config = dict(
    n_layer=10,
    d_model=512,
    n_head=4,
    n_kv_head=4,
    head_dim=128,
    d_mlp=2048,
    vocab_size=8192,
    activation='relu',
    norm='layernorm',
    norm_place='pre',
    norm_eps=1e-06,
    positions='learned',
    qk_norm=False,
    attn_scale=0.0884,
    bias='all',
    tie_embeddings=True,
    parallel_block=False,
    init='normal',
    init_std_qkv=0.0152,
    init_std_o=0.0034,
    init_std_up=0.0152,
    init_std_down=0.0034,
    init_out_by_depth=True,
    optimizer='adam_variant',
    lr=0.000706,
    beta1=0.9,
    weight_decay=0.13,
    lr_head=0.0043,
    grad_clip=1.0,
    warmup_steps=339,
    schedule='wsd',
    decay_fraction=0.389,
    decay_shape='linear',
    final_lr_fraction=0.02,
    batch_tokens=[65536, 131072, 196608],
    seq_len=2048,
    doc_mask=True,
    train_tokens=900600000,
    steps=7419,
    dataset='wikipedia_en',
)
MLP neurons of a small language model. Each row is named by its layer, matrix (up: input weights) and neuron, and shows model dimensions 176-271. Each number is 50 + 12 x the weight over its row's rms, rounded and kept within 0 to 99.
Before each neuron's rows, "fires in" lists the words (lower case) most often at its 100 highest values on Wikipedia text that the model never trained on.

fires in: "is", "are", "was", "tells"
L4.up42:62 51 48 52 56 63 78 62 57 57 35 46 37 51 40 48 59 51 60 29 37 29 41 75 43 46 49 69 59 42 40 36 45 52 32 45 41 48 54 65 43 53 51 46 39 33 48 82 44 31 59 42 56 27 47 36 57 36 37 56 60 51 53 58 61 57 51 50 44 47 29 59 48 38 29 48 44 48 58 54 42 46 39 38 53 54 50 47 53 49 54 37 52 26 70 61

fires in: "are", "can", "will", "is"
L4.up1880:43 58 53 69 41 71 71 31 54 47 50 57 76 48 38 45 48 35 62 53 32 37 19 55 46 49 59 61 51 58 48 38 59 78 37 63 48 47 53 62 49 52 50 65 43 47 45 62 56 48 61 39 53 44 47 38 53 44 17 61 56 36 49 55 64 52 51 45 36 22 57 49 51 36 37 53 53 57 62 50 54 55 47 55 54 37 51 49 52 35 58 37 50 49 59 67

fires in: "for", "with", "a", "between", "on", "of"
L3.up457:62 54 31 70 58 67 60 54 48 40 57 43 38 45 51 67 51 34 39 40 38 45 54 49 28 42 22 41 53 42 43 50 48 57 65 48 63 59 57 48 55 42 37 32 46 68 54 65 47 51 60 40 48 39 55 44 47 71 14 54 31 27 75 64 63 65 51 47 36 43 60 42 36 46 59 62 34 65 50 60 47 41 28 40 52 58 51 66 53 49 42 62 75 41 69 45

fires in: "the", "s"
L4.up977:49 54 43 43 51 53 77 70 25 53 47 53 39 47 59 58 65 49 42 45 39 44 48 58 81 56 56 40 82 53 64 28 41 55 49 67 57 50 57 44 70 47 38 44 36 43 57 46 41 29 51 63 50 67 48 39 71 63 44 72 37 38 48 68 50 39 54 46 40 71 51 52 48 55 43 51 65 47 51 51 63 52 50 62 49 65 40 47 48 53 46 30 45 43 67 52

fires in: "then", "head", "vice", "took", "appointed", "assistant"
L3.up745:50 27 71 47 53 46 48 68 68 58 35 43 42 43 59 48 47 45 50 73 47 43 44 66 60 55 56 58 33 59 42 88 45 60 43 36 63 47 50 47 57 47 43 65 23 50 32 33 68 50 34 54 35 58 56 42 66 58 54 49 47 62 42 64 46 46 57 53 58 46 55 48 43 32 52 57 51 44 48 40 83 53 50 60 51 37 45 57 53 31 46 51 70 39 42 44

fires in: "on"
L4.up799:51 61 54 73 72 42 63 49 53 41 43 51 69 41 60 55 65 30 68 23 28 45 74 31 70 50 43 39 81 37 75 54 61 34 43 54 45 44 58 38 41 48 41 56 64 62 76 43 37 71 68 49 46 40 79 22 52 58 36 66 50 68 46 58 70 55 52 50 41 30 53 51 63 55 38 79 51 55 55 34 54 41 27 57 43 79 40 58 51 51 41 45 65 43 76 40

fires in: "on", "along"
L3.up602:54 42 44 59 53 49 62 44 55 24 36 43 61 44 45 42 65 45 46 24 56 42 60 38 73 40 52 37 62 45 66 54 52 45 34 48 65 58 75 48 53 61 43 55 60 38 64 61 53 47 64 70 28 28 49 45 51 74 48 83 71 35 48 61 55 54 56 49 46 14 55 41 60 42 65 62 51 47 45 34 83 47 38 45 59 82 35 48 56 58 49 36 52 54 70 40

fires in: "in", "on"
L3.up341:30 39 59 20 56 43 49 60 43 42 60 40 39 40 56 49 33 40 30 34 40 54 43 55 44 48 39 39 48 57 43 47 52 22 27 63 56 43 40 31 46 63 44 58 55 33 72 55 54 31 37 52 40 64 53 61 51 68 42 53 63 62 57 63 46 39 54 45 51 53 32 46 23 50 67 39 51 44 39 56 67 56 38 68 48 35 58 57 58 43 65 49 52 27 59 40

fires in: "made", "make", "to", "as", "makes", "making"
L3.up1609:49 46 58 43 50 33 45 34 53 56 61 53 56 63 73 38 46 35 21 16 52 38 29 70 24 27 44 75 55 49 31 40 51 59 50 60 28 58 53 46 55 51 41 49 49 50 31 53 61 39 48 80 61 47 16 71 34 50 58 54 20 33 61 58 44 61 51 47 56 43 38 40 38 41 63 51 42 47 51 47 49 30 38 39 62 63 51 54 35 70 42 44 61 59 69 45

fires in: "on", "the", "in", "as", "for", "this"
L3.up87:35 41 49 38 46 52 57 65 38 46 55 37 49 46 63 43 24 49 51 44 46 49 70 32 42 47 36 30 55 59 47 31 46 51 45 58 39 54 75 66 56 52 51 44 52 40 66 57 46 51 53 45 48 54 74 38 68 57 45 54 34 63 60 45 78 34 53 47 45 37 49 43 33 37 32 36 57 50 48 46 45 42 46 51 33 51 82 72 62 25 48 51 77 62 54 42

fires in: "in", "the", "several", "three"
L4.up1626:47 30 31 44 60 38 73 50 40 42 68 39 70 46 79 56 50 47 34 59 45 44 50 45 51 63 45 53 84 50 38 38 65 58 24 36 37 51 46 74 68 61 41 57 54 61 47 45 42 56 63 67 36 54 40 41 39 56 48 59 51 24 58 65 34 51 54 46 60 52 27 56 41 48 65 57 50 50 50 51 70 61 32 54 34 41 58 47 48 49 51 39 57 59 44 50

fires in: "same", "this", "these", "similar", "following"
L3.up1978:53 52 59 35 23 59 73 43 54 48 47 35 20 51 39 63 43 60 58 46 76 59 60 70 60 54 47 39 39 53 38 44 47 45 58 57 45 38 54 52 59 56 52 43 49 71 43 53 52 68 55 50 38 47 44 73 33 56 45 56 46 47 52 55 68 40 56 44 47 44 68 34 47 39 57 24 43 61 53 55 40 52 64 40 37 48 62 55 64 42 58 57 55 38 45 57

fires in: "of", "number"
L3.up1693:35 51 43 52 58 48 43 57 61 59 69 34 38 56 20 68 40 44 52 72 29 42 57 70 60 44 60 33 59 47 32 46 50 43 95 58 30 49 47 37 61 63 43 39 59 52 50 60 43 55 60 61 70 66 61 47 66 45 50 68 46 57 51 51 47 79 54 48 42 71 60 44 54 61 47 33 48 59 37 51 38 60 39 51 65 66 30 54 55 42 68 68 43 59 89 38

fires in: "born", "written", "directed", "founded", "composed"
L4.up1788:49 36 30 46 37 59 50 47 54 59 54 54 61 62 57 46 31 52 46 65 57 50 50 62 56 56 64 45 70 37 77 60 46 51 48 31 45 67 47 64 55 51 51 46 58 44 64 59 66 59 48 36 53 56 39 44 65 55 46 62 45 54 63 57 56 50 47 44 49 36 55 23 58 35 47 42 56 37 45 28 47 31 33 58 90 53 48 32 51 44 46 33 54 49 73 41

fires in: "and", "in", "on", "the", "for", "at"
L4.up771:52 58 43 70 59 61 61 70 55 61 36 42 52 37 46 53 64 49 59 62 50 40 27 32 37 36 46 36 53 45 69 53 59 45 66 47 60 59 37 68 74 45 41 26 26 51 51 53 66 56 42 49 53 44 59 45 58 67 62 68 50 41 54 59 46 43 63 46 38 49 54 53 49 71 60 31 42 56 42 42 41 41 30 54 67 50 66 43 58 38 52 49 54 32 41 60

fires in: "in", "of", "college", "attended", "university", "period"
L3.up559:54 38 44 62 59 39 33 52 42 67 63 59 52 50 46 56 48 37 37 51 41 46 79 57 54 43 44 51 67 44 53 53 46 65 82 41 33 58 50 58 33 53 53 62 55 48 35 56 46 61 63 50 64 55 55 54 28 56 59 56 80 48 29 38 54 57 50 49 54 27 47 46 35 59 58 45 57 49 52 52 42 30 44 39 51 80 49 49 69 37 57 49 57 50 79 31

fires in: "of", "on", "from"
L3.up1398:45 40 31 39 64 50 50 35 57 49 51 35 21 57 60 62 55 47 32 81 29 46 42 46 56 37 55 35 57 42 48 54 57 47 87 35 68 49 36 54 41 57 47 42 63 36 54 55 32 62 45 55 53 54 69 47 56 54 65 64 43 58 33 53 52 48 53 50 46 59 48 49 60 37 41 59 49 63 68 43 41 34 54 51 41 46 70 54 52 63 48 47 44 46 57 41

fires in: "for", "of"
L3.up1171:52 48 80 39 60 40 53 37 49 84 53 57 39 45 28 57 43 54 39 77 62 51 25 64 56 39 52 36 40 59 61 52 47 09 42 66 57 47 67 42 57 63 35 70 34 65 51 55 74 61 53 43 14 48 48 53 57 62 34 53 46 53 35 41 45 43 60 51 70 65 65 42 49 49 58 36 49 33 50 53 52 64 60 60 56 56 37 39 56 40 38 44 41 42 64 48

fires in: "of", "to", "using", "made"
L4.up1197:62 43 52 38 79 41 63 50 40 47 65 53 60 49 72 60 51 43 13 76 61 46 50 75 39 36 40 72 37 49 53 68 53 57 55 41 34 39 50 52 51 53 52 55 62 35 35 53 26 37 51 53 64 55 55 58 60 68 48 65 58 42 80 65 62 46 48 53 53 54 52 43 49 57 36 58 47 64 56 43 46 17 41 47 55 29 68 40 58 52 59 53 46 34 67 37

fires in: "to", "in", "of", "on"
L3.up2013:56 37 56 61 77 61 43 38 45 63 58 43 44 44 57 56 51 47 20 43 38 47 65 72 47 41 45 38 29 39 39 66 57 52 60 40 39 48 65 43 40 58 46 50 46 46 49 64 31 45 66 82 34 45 28 40 43 57 36 65 59 46 25 58 41 44 56 51 54 24 49 27 39 37 42 64 49 59 25 51 39 33 61 54 39 51 79 47 54 60 60 41 28 22 62 44

fires in: "the"
L3.up1899:57 47 44 49 50 46 77 54 43 52 58 45 41 26 78 41 35 43 47 32 55 53 34 43 54 40 65 43 48 35 45 27 36 39 44 52 47 46 52 36 67 71 41 41 67 45 54 48 33 49 66 43 26 22 20 55 67 55 46 62 30 31 69 66 51 44 52 52 46 33 60 53 52 30 51 31 52 40 38 61 50 33 59 44 45 35 54 35 50 46 56 32 47 42 51 63

fires in: "in", "was", "signed", "on", "from"
L4.up1017:35 43 50 35 55 61 31 65 56 47 60 52 36 61 55 62 54 62 55 59 43 39 42 47 35 42 33 30 42 51 37 52 59 49 59 65 65 51 50 38 32 62 39 58 80 60 51 42 61 35 50 39 27 56 38 43 52 55 59 23 57 69 45 57 53 48 61 45 42 51 55 58 37 68 61 43 41 53 54 49 79 33 48 78 44 27 55 42 63 35 40 47 48 37 55 70

fires in: "of"
L3.up318:34 35 41 28 47 60 56 59 28 49 47 53 25 33 39 54 65 40 37 67 16 49 67 59 58 45 42 24 53 49 10 39 53 63 62 47 30 35 35 49 47 70 48 79 66 71 58 59 35 41 59 64 45 59 67 41 47 58 53 57 60 62 26 53 56 55 55 48 59 44 51 42 43 45 38 65 55 47 52 56 32 57 60 59 45 39 64 39 60 65 60 72 52 58 84 55

fires in: "of", "for"
L4.up595:33 58 56 28 59 45 48 53 54 45 30 49 40 45 47 56 49 64 37 46 21 48 48 45 64 55 47 33 62 43 42 41 57 23 61 69 70 49 51 62 55 78 53 50 47 50 61 74 73 73 62 56 41 63 33 44 51 53 43 63 54 27 26 57 51 62 52 48 49 65 54 46 48 41 37 45 47 39 53 47 35 64 42 53 66 51 70 54 64 27 39 76 33 44 57 51

fires in: "to", "as", "second", "third", "over", "first"
L3.up774:58 34 43 47 46 52 72 32 52 30 44 52 42 56 52 49 57 53 42 32 66 39 15 55 57 30 22 79 62 41 69 44 50 67 58 25 60 61 46 34 55 67 48 56 50 40 33 41 48 52 43 82 53 58 46 54 33 42 63 51 34 60 21 43 62 46 56 43 57 52 46 36 45 66 69 56 58 44 47 43 54 64 52 57 46 46 58 42 51 42 31 57 54 60 50 36

fires in: "and", "the", "that", "or"
L3.up1395:61 32 64 54 59 80 66 57 36 45 34 42 51 33 35 56 50 36 81 43 56 45 35 41 67 43 70 54 50 62 73 31 56 33 65 44 38 32 34 47 46 67 46 76 46 59 52 58 37 51 54 65 42 19 38 67 32 44 60 55 53 57 53 75 60 47 58 52 30 35 61 42 69 65 62 32 50 33 19 51 47 35 51 48 83 42 70 39 34 38 51 47 56 44 41 59

fires in: "of", "during", "following"
L4.up56:48 24 33 65 51 78 65 43 54 52 75 26 50 64 68 57 45 51 48 67 37 49 51 47 56 27 40 35 42 48 61 49 62 55 73 31 69 69 46 60 39 14 41 68 60 56 43 53 41 43 34 54 55 45 40 49 66 51 38 54 59 33 64 62 79 49 53 44 38 40 63 46 44 48 46 67 48 39 60 40 33 55 53 54 37 57 64 35 63 47 55 42 58 63 71 60

fires in: "s"
L3.up1448:62 46 51 38 71 46 53 63 20 39 50 45 44 38 35 55 55 36 44 60 56 44 28 81 76 54 51 32 47 39 42 28 42 49 46 54 48 54 52 55 63 71 53 77 53 42 77 56 37 23 49 41 34 65 64 42 61 51 43 55 52 24 56 62 63 56 56 47 63 39 41 64 44 62 41 53 48 56 55 36 57 51 42 56 51 43 49 44 49 55 37 33 41 53 59 42